Weights of a small transformer language model: 12 layers, 148M tokens.
MLP neurons of a small language model. Each row is named by its layer, matrix (gate and up: input weights; down: output weights) and neuron, and shows model dimensions 0-127. Each number is 500 + 25 x the weight over its row's rms, rounded and kept within 0 to 999. Numbers have three digits each. A neuron's up and down rows have the sign that makes its largest values positive.
After each neuron's rows, "fires after" lists the tokens most often just before its 100 highest values on Wikipedia text that the model never trained on.

L9.gate238:512498511525513462483497462517531475480514514513488519498472531508512487459544481490548510508484508553480493475469499468459505529481539505463528515503529505470475507503478531467527508503532492483507493488509495530516517515496534482529566435518511468505481513485556507505486471453487453500510507505474469493508512494512512525484523486536480515510479486473469476522524470504473526531528
L9.up238:455467503462490498479476527492493477493490484463477492470552489482470553486490497484492510480529468457488545473537464560497501470504519478495508503497460507529505491458476503517489544487498473487495508510516468496493513535504503526538457483519491543434526540497511533504489484518508499518517475508523537562493493521495495464498472523503503496502505492516497522475487539466528547480468
L9.down238:530494527491500543478453505510488493546509479505548512483520521525501513479500495478488514507496478491514520460486467496523480514486473501519491514508497465516538504485514507491529486477530528501528486538549531469495512490452488497486545529485499438541487519517475468489490504478495499473496460514497466514506521434552532541517440508487484478519497493527483474546507534516503450539514
fires after: " on", "On", " On", " W", " July"

L3.gate239:507493511481475512497496506559446515504469487529520479502515483495442493458487485480483498500491459526472511527469479515502491496520515480522525526465499521468531510476515490523500505519458430503497518499464488506491475529475512507509490477518545470512465489488419511522516486516474479506483480466503487496549540531535528438491521481492483493478519511517528508510511515497517520538511
L3.up239:521482532496487536498487530487469499524528492514486532434485502470506535484473513517509466510470507470517479518538499492501458491519517455542514440499482474486528495532493501503497448484472521511503514475514472525519529441505476478490460448514549492495459484542474518474533524498511494521466502503499501549563538493525534502497502551518507475515509515498486505513455532506503533527495
L3.down239:500517512489500480509498517491492479463514536490503503478466557490528536518498534527484469505521470500519508499480506463475507494526507512484479482527508460448540477546523541479481481466464501484478504478518500482526507498473450499497474459511526508513524499481514458508514503452532453508543505517453475506537505508505528539536520492517509511478515536503493494564506442498502517507487
fires after: " Re", " he", " O", " E", " who", " e"

L9.gate140:486521530533463512478533529524465480489497527492480477466534494514503455503498469492493495486505482464545468504491500505543505496532456511537499462484504538524509502481477474491547490503480532492510493518507531509481499497489485471529479530460497475505493502546512462507547508521536498492501516494503523521528481508532467482499502545547484504479493454490457517530463467484490506467486
L9.up140:498549557530411517478476476534523486493529521464502455481481500512458492508531513501508522480484527492492472481476518497528544525525428469491481541474510491522494523481520488520517471476488532484495498504446464443508493547489497483502489504496484520527474492484498502547501506532504478505503514508506517522486525489523515507494470522498506459527535488483502514499482507503506528489492
L9.down140:485502537511527516572496535490493544521519488492498486469477484484512514495512451536496512485525525511515469523515496503490482529515515482488517516479513480463495439512510504471506507518545533480514537492539501452475497445486526497505509454551512482517477491479482496488480493460502494498490529485510485469504471497487515498531521491536556507484487490520535506409527497484486456522474
fires after: "4", "5", "7", "6", "\n", "0"

L7.gate182:526494540464552511459509513512475520496474458495480518502485529461492498509491522519483573529473492452481518476483507516516521556545495502450503499470475484517513450501490479490495507486479488519548507502540525509496564518529483479546534494475526500494485521504531496516488543493518520548504482494478498505496512497516495482510504528484498566496508487471547458484474505497494494493511
L7.up182:492484456479497511545537459475497470509501519509487507489485461502482513506460475505462501490492494536527538503474482477498505469524479522499502514469556526516507505534499457497485567502474539503480530542497487522491524495471589499494522508495443458523498545463505520502459498499490483521506497489524496530487498497508527526480525528488500506474544515459476487478480546498522495504445
L7.down182:476460513494540458499538496446506509494497482539490465513493515532536515484502516475458489496512488483546478468501505513510471504472484524535510520452505484544515547511498508478519412522469479519486487534515488489487486483525479498517474497520565503526547458493505482508512472491509495513521531489482439514509499467491494511505530447543495457503497497488479507483493470509492488507522
fires after: "\n"

L3.gate146:498484487443476507519481497467500538522514497481503505464548511489485504491498455481523472537528509518451492473471479515510512532544509469532515508478485513485506540457518476515463503499505514437505498509521463506462541550521486536502504499518569487472445483515483486517535486544489456511500476502502581500514507484525486527508463497523489513550513460464543521514489503488476520527515
L3.up146:537550529454491488475504470494479530489509528447530496469486520495513473465481485504499523512496512462496505487480514492535481477504495481521489479478527496530523499525556520494491516495526489475487493502528435481513508492521451493504463476511519504521455478514495508470477506509499524471503526509510466471522505515465485504542462547475526490518505491504564541491512453498540485531531
L3.down146:474450455526457505480518511524549473477483443518518451489519498504468479497516513517516475463478527496497515532504517500465501521547489530505476461447492498487510497457500508498548520492482521507515494493497514503487509478532439507469456482498532501507511537510477484502534551472470507546511488497489547509506494501516478514493523498492484497461512498506495539500478496533485508492526
fires after: "\n", " w", " E", " comp", " e", "re"

L7.gate262:489529469491515505520497476497474518475528456498458477492521528485469493486474568486521500500455502507528465534549531521513463503482506527534475482503520529503495490474536497509537520502474473556508503475506501514530498472517497531533476536491519548488517509451490498477448508511534509509488500530492482471510550503454498517503505494515501513512463529512512504523476504541505460472519
L7.up262:507506519530476525462532476496461493513522497486468500539486531513523451488477556516501562497535462479510469492491493521560499496541524538483454486466475479497553482544458498531508520475475499497491488529538521501480476489488514457499483530530475534461460512501516508472500488526494469502479498498513457473529487526484548511535490491495500526477499515501499497491553467497505505561512
L7.down262:477527469499466486497498445480547533515498469510526502443508509519468480549486474514487471493523503518457485495526494505461521502468461485483524494539485514508529493440527515489471499501473493507482492506505461499492500481516486497529475521496510510449475499532497473472510492495540524521487538522469474569508470491512468479472488493533516499549505484508485481514534486487489459473437
fires after: "1", "2", " "

L3.gate335:505488481500475510475498552525504472475489526511516543496511496552489464555498482517467502510530505483498496526536495491532490555461522467479460496495439467497514474501531497488521521493475483440486510543466473525504489552523471501549488523492469481526515494503521491512458531509466456493493473500535553515492509483476497502528516517475529535460490513512510501495506488473509464501513
L3.up335:484535497527497477510523538510442509455485513509480537506490566545510522516487465492509528503456482492482519505469530487494509509456503492513499511479486495506482448516521481488547550483511443519446471494481528518482493523512534502518503513516492472492505491513518534503509522490513475535496497541513475458514503470479535525510482526459496514524464518489513514498520472499505513531510
L3.down335:500447501539472416491463536454534489519512483477484481494500494473501492523525500526498498484518510534491507521508503465508506504529486572527470546499539507505526507521492456485501435461495463473516515560528512519510497513501499489497545511494510531473489520533497515523493467503489465491492505512505511530473471535497490507488486454515508509547491518531500508489529540510570523520507
fires after: " h", " H", " R", "th", " m", " Pl"

L7.gate137:484506506531509506516451511465516525540500509477544493481533459511499540488532485526479507487491519510478488445543490486458542499491510483517509496489477490512452492493485536529480552497509465536516536485543445495516505466512506508522491530562483529507465498529475486487510481471525511448517505519496501505515510539493489521486495526513545524524503474491565528544515508468456503520511
L7.up137:517515454442530469534490467494523496519500448521481489517476488518489513499502510545487503535489464527513506524509471524476511506479521493456463566508502523452520507529509468500509462524496512473478488503512467535458520500507483539498491518501503485503498480516470495525531509517509430480543476490519524453486514469494485487506501454488521535481517485456450516505513534483531455504527
L7.down137:497512544563498534473514503473484457506502478524494509502493529504457512516476477514492491510517487500552471478481468495522533511532486496490520500534493482517557447539500526534518476509524497502475521490471498512527517518499485482486538508487469552520453518483552463503478459504485567524489473530522471517495499527539525492498516513529498469471507493508541486491488495534513479448489
fires after: " N", " R", " I", " G", "I", " Gre"

L9.gate88:504460510512483492546516514477488472506458504415464496487520527509461543488511475492433526536515496482544455493513504528478531462536482518448472499520474524499494490502521501502501524507498483486497496498476536534495483519495468481512525504474504486511507495565532473492501530536481477533473526520489495471495475517455511512488482555499499518488544484504533493509470466497487547514475
L9.up88:529524478479493527511500507473501481488531505524485503481496531468461539499510468482520540499506452465531485475476469494551546466529449523504537519492559524530485446471470473481474483531548501492485484489476515519505507508489473536496490507489525485488474517521527498491474488497449505498533466517502487449504521501483528475494500525490505499492568517521482486508448523550488440513506
L9.down88:512538501523505496496503510518552505459479508460521499529455476521493503500479489485480522483527469508499456523513541485473485503462512532483516512447527464555462548471484467475519491527476507485501517485513487483497489484529532520481515507485520481558496536490479480461453525488553484493487523477482478512470504470490510467535555488520514472510491531519506515499514462510485481503560
fires after: "\n", ".", "our"

L9.gate100:482512508483502480523529506514507505530457510500485474482510510458491507526537483514472478537516449515471552514505509495536505498489492494447475518495529466454467522462505483471488502480514478484504481521478534506491508519501461451474509460535479497472480490525490498524491516484514516539488517486442511463544493483504508527469505483509539533480545446493466541521499469481441480502469
L9.up100:482523521484498489523506508516474498540479520494501515518473517497478448523568509506515478539488494544489511527498501519513529493522544523495466502508499542506508545478508501514502465500506510434467483523494499517484492528523495506575488488492518470497479465526479461474502538477554463455493520520511485514517543490540467484506447501514552468506507495472482492527513502489461470480456
L9.down100:496496513547510505451514511524479459504495474466472518550522495500504521480486552517492501477450511513509472497478484469486532441505525515518491476538461542561545523495512518498507499536513494478501512459495511474482459507464478543531471536495511520497521501475529503501529502482466497518530536557520512496434540489470492465490467527495518471473505514514494524549497486465546534505521
fires after: "1"

L9.gate55:517481473517450484493469464522462555515498473540525558520558538488539502534492496530534492511517510457527515502534500496478532541480495517499532495465453487511477497515459520503509500484514481488490501525508448498476502511531516508525490492495519514471519457507526481513477491491501498496438474514510507520455455476525531495516485480466485523513495495519484509489509517514516470497514
L9.up55:515484503494514505492495498522496439464528470478473504510489516505480550519497504484478528480519475499476523488518519471513509481469437491532472516522505498460486519482442515520512556484502527492462524518476472471530528495515494570465536506504500493507513517445493512484482514523490498516520477498426507474515496458484516484509491449477467523507537505473461470493504524476532512522473
L9.down55:528514492452501515508546479506534490483461471488511519480461489504527553537510496522516530489460511512447475483470508455516469497552515483492481473518471520512456480508535554529502564502523526536533490514480502498475530499522510463457531508491535473512497492500496488514503512489466457523489480472493502468517503522519521542482497456490498489472505477459505448473523510475501523456517
fires after: " (", "2", " the", "|", " ", "1"

L3.gate20:481537504512502494489471482524511502507494520542504497526541507527515510519453507506501539507491498519485488498503481439458519519499464499506489507496491530476539496502517504505495575517504488545526527498487540532519498452487503541534468492485505525474461531463501468518488491503560486495480499501510501488505489510447534542502443517541518527529446496437521518489477541472494477467482
L3.up20:494482469459512516558514478504486460526466460451481516467505501517476493551469525505481492456508474481485492513508508489522510487476495505482478535519532494453496526462519503497508467516514439490453499477488483486531491452541506504469467513533500519474480510535561516517496506508475517525508490498504512455497516490504510516502470491456503547523505527472506522503504522503505516526511
L3.down20:503508471490463471538467486519545527519527510504462489449506541495482491521465494514461534533488491481499495504473494419504499491502525507516490459402528498515469473500531470494505475477528494481521482497493501511467493492514546461460471522507470510522518451527474491478499481479489475498492497529486485506484531466480529469483518511527530520523490482532486505523503473471504532504457
fires after: " L", " l", " R", " m", " M", " r"

L5.gate62:482513521520439529487499488502506478513471506523453495529523512525521471489491466487449511512501534506458532504506495457525460519501530504449494462479491496478486466496502569538471507467508486500536506467473528516472535510479490457494508506533487497448481491460494523501488504536505466523544497484497461467458505531489489471515464546491491556493497482485551484497492502505501521549527
L5.up62:495501506508472520485533532523499520486496501514493510486501502504544458546512515473473477482479455491497508530500507449479515465514488451470496540480522486508529454510529542540460527470529485516561497477491533490551520487515495490457524512522484535467499503481516502534533519523494445514499489499490492520479504496502517504517482553492477539468523483492510525511460482513498518562510
L5.down62:501484526498476454526468505487439515493489521505457499519507481481488490468533477486481521528478496511476515505491522524518490496522513519484515521477528498484467532507452511560467465497532504507510494526497488516541493499535503508495507511498490456511524508490467494509464525501500460498509495480502509500517455499484540510550511498446486485505479501495550516538566520486486423499460
fires after: " ", " M", " m", "el", " ar"

L9.gate85:498509477520477497460506513489520530546492475558517483490490539442520492492466484514519519519519471525496487519513515516510489573499499517500501486467503531528502496513491432512499497520482502524506468444469481505478512474521476507504543526545486529518492487472513500503477535496515466469470520503570514504545512504538476511488516479497498498501463497530491511504488484513512560512513
L9.up85:499465510520480528497505491527552481477512462495498454506505546520499522468503485463490510473485511483477458530547468479539531472518471490485527506494499521504469483515515463489489468519506508478501505471490491539499464483522503519480521517533464459539435499514475463542483568500477523471490533506482492556500489418508507502512518500478476502522524497490507464530502494488509491540492
L9.down85:528498500498518509510500558553559532443487495491545534523475501455499499552496464487518501503468523487527507498483463471500538478524496516444501448493517457536496519513512538504452514565485512507536498512479550503512537498509517479495489446498495515496483490504477518561520534516503478550480508499458470458470511509493511518487507489519529522503521493519493534504476492509504533512528
fires after: "1", "2", "0", " Lab", "7", "ed"

L9.gate324:495425460488503471509520477477477520517464486465530453510514547484536499526509517489477487568490479469491506514467481495498516526488505505454520529457508519488500506501499500444532509467483512491491457506495508514495514534476493511468523498490451536458540526517480447506436483470475475477495513475532507548488474513490526526508509514496485509525517517522481521515533514471472473463476
L9.up324:503477539468508491529554459543543484517500515504458478535480497524533502513524486484483427548543520444513523531485500512539568517481516495484470488476528573497482535511500496499546493513482521454550477486494490513516511497467530481439473525485488485523495471477489493524495474488481494475501540483487532536507501469510514530500504491497479523495480493539506500499548504475519497491475
L9.down324:518524493469537487489462491546487462524521532528466540489466490509552487498451542517500434530523468497503479519506511514477530503517548509540488474496528482489458537514484489493520524483489482516565528513512495485504497539494502519478507496466524489495540513496492516482457477546517475476489440486507504523479508555519501521558526475489493490496492556510486485486490470536511541505492
fires after: "1", "2"

L3.gate45:492487492476465484505493492497459529502481496507529506470499504496535540502475494508492491488481524503494466485489494474533529520580497513501521530487510535562522511469522468471506454470490478493488523513489470519494456517497508469530513501540479454520455519517485434472530507533537509481536493518491466452490462459498504465531507506463463556479467477461487518492515520479495495516488
L3.up45:516480476458483511493482498488549492552491465493485493518497479444490471492543471498485505492470491539534493485517503493484507496508508496499524517518555483495483481525472478491482473541529479511480548495483533523505564502476472527485527428476497494474462464470498524514500497486553527489500503503515509480499537506488475492513484497500512493509491517507482540489479487497517488551527
L3.down45:482533555540507473521504530499485525520474476507518515509480488494477507494498487548549539477502504470532470525495484505547518537491466493464483509489529521533506517469522494533524509532512546463494474522469489518501512462529525513534525461540540473519527509476466482410489514474532474478536488492463493522493519477461515528508527482465500501502529513477505514479524539472498524526491
fires after: "\n"

L7.gate94:524464528526514495512557484489556485508484541534497496492490465499526495507457511517477504484463454481464510452532483483460488469553532504500478476524495496456537479484511483514453513488493500511512501480506483515489473528522516509506485454516496522495478503564507514490491532568532514543547448485510505497525534491456520483487497539534486468530480540520479494467506467475502501500487
L7.up94:540505529492523520493489475504490457513482507528523537470502520523458501478447545542504468559464498476468502549494465488525509460494538523475509525514468476513498530493465502496520479495469493498514501508544513531501530513484497483518461505512483516489507505502503461498509490450474490560516484494501502522482484503497495439544431501519457469534469529484511503490545519533487506514522
L7.down94:529480477437510505479504494467480482492461516512496496448532510494487509533491525461465540508499434504490499462527547478542495498478481502443466514500531528516500486527516519477497527551470508471504516483499502514482495502519541538492447495501523521528503513473480469566498490501455508496531531482509503520508587480489502498499486490518479530477512492493499520457502470526497526476472
fires after: " o", " pro", " t", "st", " d"

L7.gate191:499460498517484532522514486479534523505534454506517488496524513521456413504518498467536523508525528496518515497523486478483474529468502444470493471507472474530509461481549511557544506496491482504496502506537552539507553503522503534495479493518457528495462486499472530483467480486504466537521492478497483492514501522532491476493477523493517543541500475489504470525517525529498481471480
L7.up191:515506474485455496499522496450481475452491480481531514475527519480498431449482497469505542489470512506476479496489450477485474528473483527482462466504482486529503485500501492501472475502498525535511501449522513495467516526431525540501532507512476516510505509471471504527502537507498479504502513512444548465539504491441474536500467496501514496483489497537481505495519508552519494462501
L7.down191:523484473492503496577497500532489483505487488521531515518489475501494492474514524503491489524504543449548522494508476469507491481469493469476509520522512550566513493495497555487489502521467531478500537489422490494508494499496527513485484518513452503498495473472484527559484495507503504538495541490494540519493488507490493499479525498491482511442499550522470535505482525472541539465480
fires after: "0", "9", "2", "1", "8", "6"

L5.gate337:499475518541497530453526485510510479518504497528467523488518469507523535539522526515491546520511516510512505504523490465515504449499506484491540492547493506507467502545550498503475461477518521533461526481455518463539477509492517483462472454536489490536514497480526494491492477483468505533498519512557508499498493483516543506517492513550458507506559441510490500485475554491501474482477
L5.up337:522490471524473496473538526490484507482511482523473534494491466486491488498494519485533477509489486503543498519533470492464540480496469508424517482473507471493516422504453479504516472501487486485538526506480505484477498451537508502506519516483461531496485544515519526450473471462501499451486484499499484486528519521544474503464516492492466495502546478521496502480499504510463491480498
L5.down337:517523509489506499493536522516523496476533459511484487530465513529515495527505479545496505475476498469572497484527471509486514516518522528500494495488499541532513500493482501505539511526465506519469486487493538529478484486501485537521512483542508444508520527523478497498507568481516482482522472503477514524499560460515496525520447496528473532502510495490496532508494504498493532526489
fires after: "\n"

L5.gate391:507510488495504484492522469504489494484485486476561540507470466489491506466453488501498502503524480476504481477517483495526507526487458506465466494526483478485512496491467490487480508501523541495498464505500514488515576532505527543535522481475450461513489519514483515534488510433492488516505484496480512493479484498492507472518518530508543537506522533532479502468484520514503529453518
L5.up391:498502528541480524535509492506474501490467507507516510455477470516496505513528510517503510470490477526582498492449548481497554516469473482548525488477478511516547514532486500478519434534514499508486518508501538519498503536509503473521491535444472514492491456487527463503531474469520493516459498515526523454521523484501512451482519533493495497482518511524547518527492457530488477511472
L5.down391:501468506483500523428523502520485514497476495493541517489537456517488536516479499532470514506487464519519493507463490485490485536516525504469476494494509509488536472508499511507476446501531505507458467468527554470494523518497500519506507536505495482517437474491545562563471512457539550510504452511549475510459472510513453472468520492500487507496491494512492468473519488463514503490497
fires after: " H", " h", "H", " J", " Al"

L3.gate198:544512522498493504508495492539508505488497545514499476511449497447545554512499480478542478476549480489485519480473502475501515495518541548485492518492510528419488502507461480519570455515509505494468497524486557500470512519468534498518514484498503478506485485491516535531493514539511476506487520543509450486512497493531479497508486493513497473532503483445468477490519480502527455519499
L3.up198:488474518475499479499501484476501513505447492521461469489545511511512509476477511494487523457507519527496469509502447473521491481511502485516470473463529511560488505493456423462534484539505487499447515487460501528495491487468497551551509476531463535506477531488479528459496492494467525501480532503495470523502506509529498532535545495508532458482475551476453465498458507505504491502497
L3.down198:518494472472439499500485502496515477519511477487460485496495519534519461519558495538496483469469493506501522505529496486482527483493514448489493490493484499501503469487518513480448523532485507497465499499492467503476472452510490459498475514516483507498514504504533503531480535486458464472502495461517514525509480550487528507475550479498544513528472539500512511496456469534507549518497
fires after: " Comm", " with", " comm", " M", "M", "urn"

L8.gate377:452508504529478473537510532537501545524541530516483496490540498531467492501486517490510484493508483497501536522522508520481530503483544488474501537482498516539512487505499507460456476489493510527464491499522511474460517463479513533485509550504507491511525501515511472484486474497555508460502521438518487499543506494507534524499503496529498503559545490491533489558501509487526491518510
L8.up377:546497496481519478499499513531515519496495536482473507521514494510497501509480494515475532516547484522484507531490466522485533496505462496482546503459525531547474531516495488466534489515536495449488537505465501467473501520483441468437505497526454512475516499531462495508536504477479463490481530517497452482487489503452501495558488475507503485499491499467512490511491504521529454497510
L8.down377:538495493496493552505532487570559468479486499481522492490512493488508485517476520520504480502505517501494552453515557467512489501503502452483502473525515504522527490487504513539484535487510444510529493480487482498562548505487502538539520521484504549543492488494476492521540525506519530492557498480535472507500544532499501498544530534489524517530506540487527509452494522483497493526485
fires after: "-", "ele", " re", " ", " inter", ","

L8.gate157:502527526526518464502507497484471479457526495512488519511537513516481513525498523507484484484480534465527504505475488549502477521480486476456504491492543492527490533477512488501519495489513492463524517470480485548469528512510522460481473486545510583474498533492483564510476535506473518508471516484559527512505509523524489496525484532554507488499495517454481520478465444493487479506517
L8.up157:511470515471511460503544503495499459501517589496472492485516511450445516493500477470489532465497466490479506486494490521510514496478518505469487495455522466544494495462531468565489500473525530511553460515539495489438540507516493544514511463488517491474475544525510496522477478530506500481507467481487490518540526492505497461543507509490507513526487464491483462493506519518512499535539
L8.down157:510483483511471509526522479489496487513468477462488503518484488474499502468538467529544511502495539516439538492462502520509523517509545521550458507510464462503505500503462488487499477528495503451483495523475521502485512462421522514514526551521471495496517514513540503475513497464456474508471500542510466479530533483508494482462512472522483458507465525541474524538513522453494510494521
fires after: " ", "On", " on", " On", "2", " n"

L3.gate441:478494512546522511466507497495458528529475527500491510523463514509502545517487487441511451517541502440469474499502487446508501435487511506525513484451505507496451507493485506466527487505526533529453481521553523470484508481524505461522492557511490506537525488512500499520505504531488521514521462484518478500463468524501518527488497509516488466479543514467491533509523475492521520505514
L3.up441:515513480496502490478470498513471499467495502508449509551500497491563542478471516477525468494501500462534538517519492535516528494526493554551494489498484516514550484533489469490491497512485468552475534538534531488486532477497510470521482506481421490467507510473516485516511497503473501487519513491514473510498503499457522508458472516537504489488476502459505464494509541482506526501519
L3.down441:523533482473519447503486503506503494466513509515509511474463501533512494516501536500492528523495474547484498476434498544523521522485485515504488432470485501529521478515497513541479532514497478505560488533500479503490517489528498522474523526522521484506516523480491479504536482543490465484491531520557432494514515499484511534487501495524468472505464501506523559478462456525465509514501
fires after: " M", " V", " of", " r", "ick", "M"

L5.gate250:517491513519496502499486505460516475539517523533493544467562495519489513524487490518508476479458488485520516481490482462464515473478524504563503496524526498495537500510517489532462496494509512526507484488481490501466498529513490502530482470520478516518525544540465508535542501487464502518454484493487524526527519491512532489479502491545509483488508518474482470471474501452509464494496
L5.up250:524494469496496524483497488520533507531501488508505462501534481505528521520497494492529508501483512499513533485550498521451485515464517518481474509457483487493488530470514483517555550524491464491506518507459520517493491451473477493506476522508543483491483525542489453518565473456487526507498526492493468498475504475467512491519420492506533498525487477536505471493525498489479481473506
L5.down250:460511521474489497544548495527555512495540487494492519527479547518516451455497502533509434514483504485493509508555467444484463485503470505486494497465485496503516541505498497479501473468520505486534493484539535519513479493474521486481495474498514468487520500450497500485462497476455462487496568469517495489493517509495485524530521498467536518534492493535484520487486542511512522504500
fires after: " T", " t", " D", " d", " m"

L9.gate423:525497491485474482460519498461487479517504503509525502510534479502520482528512496460557514491523502461518469483501524537448507480510502510504528514492471485477488484444521523485497508463449508537514485445490494472449480504532490537504518517534527478469523460464510511520526502549504508514491514489510497510474522536495499541504536487533527475525491451478562517503436509540471487513480
L9.up423:519506546508497502496511485491488509519499515520495512485480546508534487507521514527497517577490457493506518504531545479500541521515501525476477518531442474506495535500475507499503491554475501507484504511511500556459471549526483431456514488496515467512502477469524500466479494462498480509503500513506476503501502522518471493499513534529471513515523526525515474474470482493491564558495
L9.down423:461454511480461542534466539497524501499473525503522531503512542482477474522480438475460508511484488480481503475523468529492475519520495484456518512517497527488500517480535483510464502457522497495518510512498486480503479477496536523515476539495470471448500564477477500501515494472529510501516518492458541500510485491475497479486535496524514484471518515516528537480467552508510496509473
fires after: " ", "-", " (", "\n"

L5.gate147:465487512477438498499498444504523468527506499524493471490509515484517534483499513512507491491518507483466510482476516496512544516476545487521561487485489537502510476545496527520469460507518493539488504463517483544470515487447491514543527497516425481562518528490482509498481468482530498475556471525472515489563499483481499503494511499486502566536485502501489461523497523501475509526468
L5.up147:471492523492490516481517501527477475490521501465483475472526525479544497509452471547489494514508494472473486507478493486509539523482493490496476498497512510514513489505503459513489517571501462496505540468520541525457535490478517532562521493592486529465484493533507517521497517475497523496485499500441476450512505428476466505472527503500532484531504512494479470483505454482486539480514
L5.down147:475544510522501455484476512532528539510499482513520539522493474468478521512471489462471485516508492494521483485495499451507460512532473519528501464491533513505514460479526485516467474506490501519508499498519522514495516482506505497498551514461512466527511499519471507448503481496482488531509552532491499518488518495498511489468498453516492507520472493456535482529491530452469556454500
fires after: " m", " N", " Ch", " n", " M", " qu"

L5.gate155:490472512461557508476541518487462491525472505481492499447502505515491474507494511490566523451491539451531531490509512424459510497491501494499507482545528499493487488502482513496501486481499483497510472471517491511496539469505495510521473519488505550480489500511516490499479450518499491520501483517513499504503530492498447507525487490511452476514465494448521452531435492503558509456501
L5.up155:473499498465524512519516533502554526533462543459500472507535521480535511545545491509464508496518503470458473528507508516472485506483521536471515488478551478523514487527523506511478460484497544435513495507493492480503488470541465487495502524519479559444521484511513455499507509508558504520531460523496494508518438511490529502487504513530520520474481498463514490480510477474499477444511
L5.down155:507479493540471482510484464501472479484481510527501517460491531573506465504548500455499478515516527515487501518483545493521452513497483474537501502543536504482457488487461516506564552480470487509465515532515506497509474492470496444508495517523520500539507499517482513521480483510477516521481495495525491494505508466503504517589482513523469500475499485475491509473465538499458485505515
fires after: "ar", " b", "or", " l", " inv", "ort"

L3.gate171:490488488496533484513466506495514540471483516505485506529472417541514520509480487512458520477498491533543480488543523512528526483484462498503493491524480554505571491499502460502476486504543491478525471487475513490541527495456445486533467554522474477500459475513505463494449486501551539545482507520527506498502491509505499508468525497512480476493493509459512450495511498511494525490563
L3.up171:453536514487519511522531489490517495490493504449477510492477491501496463512478534543465481484518508488495521528501539463514558504536494440518500505494482505503444538548494510496519469437476505539487517459502490458496504535489527527462532465517518489468469514459507473511490496539511482533484502491468500526486506523520508518478447513510469521521490530524443525514495519514439498489509
L3.down171:498474512491493497496533521526519474489498521431510512495522493510514475475463516494483521465504495463481540497477476512523532464475538518481505463525462502536483481513481463514502546478504488499497509489518464485515466506504523521520521491467475500519494513491506495525501516502500497548499494485492497520503478499458508518467472532453443546524484521539498487489459471571528468541487
fires after: " t", " T", " S", "im", "T", "aw"

L5.gate285:526475517503490509498478510518464465493496542504498479521521494488534520535467528523512501503506475522513508459511502494514519499502549498472502477519494485493486470484522472520511566460505481516500509454480491465495461496458530576481505520510510447500449518522539472565516499513543476510496518507515521469475557534533522494543490483511499498511469462470490490457556474523492525478534
L5.up285:553530515508494515464508501533481476523470497533463443535530510520495492508459560528465486572493497497533503499488534502471514496462484493515458480544540471516496485519508486525534515495513444503504473502501534538507500515495476516486530492536518511561473494485496522527490465498462496509533535537533541494455516499520506497500490540512466484483492510468522501519492474477453485487537
L5.down285:481499490515488509477512476523534484491483508487481544485482500538468520480498500458534496504523470519529519486488531505470498506508481537516543495540480513475517480491474473510486445492500505504486505521498486495494440471484452525435471472471495497464499537498486507472526510472510531517515516464524517511546513485519464499455505477492490514530508543472464488537537528505506541521489
fires after: " /", "|", " |", " (", " d", "\n"

L3.gate48:520485481476511474471499508465498503469511481500466536490526523476522520502491508471471495486514459509523478505463505534496488472505477502492497512469533512517465507517481528528451511462554464543530487480486532461505523527508477502482497503566491511466516456511480500530462496508478497510491492518508550445481528515550498511470479483563481528499476496468529485492536534510481529496528
L3.up48:497533505502474508462526470501489490467518426486504501491494515543492490470522493509495463503486535531539543499525476487547517549496483453478522488482495516511477495472499495529439523512495493533490522489491565489502520518511532521524473499507501488500504549468543536519481488471454491536492532506468513491480504523486543502502538498512489513540495474572520514537508506507498546482531
L3.down48:483546484499492509502493475509498502481475459513501476489520528526497473494490539507465466521481499527513508478481458512494518522534461434506513462483446550505500490474510528517499527537485499523497518507537491490479504525461461482477490497510492478500517513520553494473488537551492514463563473500462496496495504523499477511509524494507513467505529491504520531531528477504535487511480
fires after: " T", " S", " D", " s", "S", "T"

L8.gate303:453455525562523475544517522487543530484491521457492492494527458538483491512497503486517456472520489450573517557544492459490447503536504471491519490482511539511504491505551479470472496483497514509501480531508497492479543477485519505480491500480479516469502477521500505524495478525484478508519506484427498496547476514485515496488525513489487501522510562512514484528515469532446470477458
L8.up303:499548502527497513537511521514487496463530474527502468476484511523509455508498537493483509525476505508472511535502507532502528488550509479509478472512451495486489530515473515510493486537522549466503463530451469491447492475493486458475468482534538517480478475479518450507496483491539477506552500554473485477560513494479471517467516483477533490493463481502485479500521491527533503525499
L8.down303:507486530516507512469527476519537462511503544524493504519545479478535488526533466482455494491524522550502489482520496523458525497477499527487513485514485463523466517516478512488487493490511425470516525488518497474493494516512441458521497491503503477490512479483450531489474517486478474499530511479499481491521479467544483517464557561471494492476506469470518517487521473452492512498444
fires after: "1", " ", "2"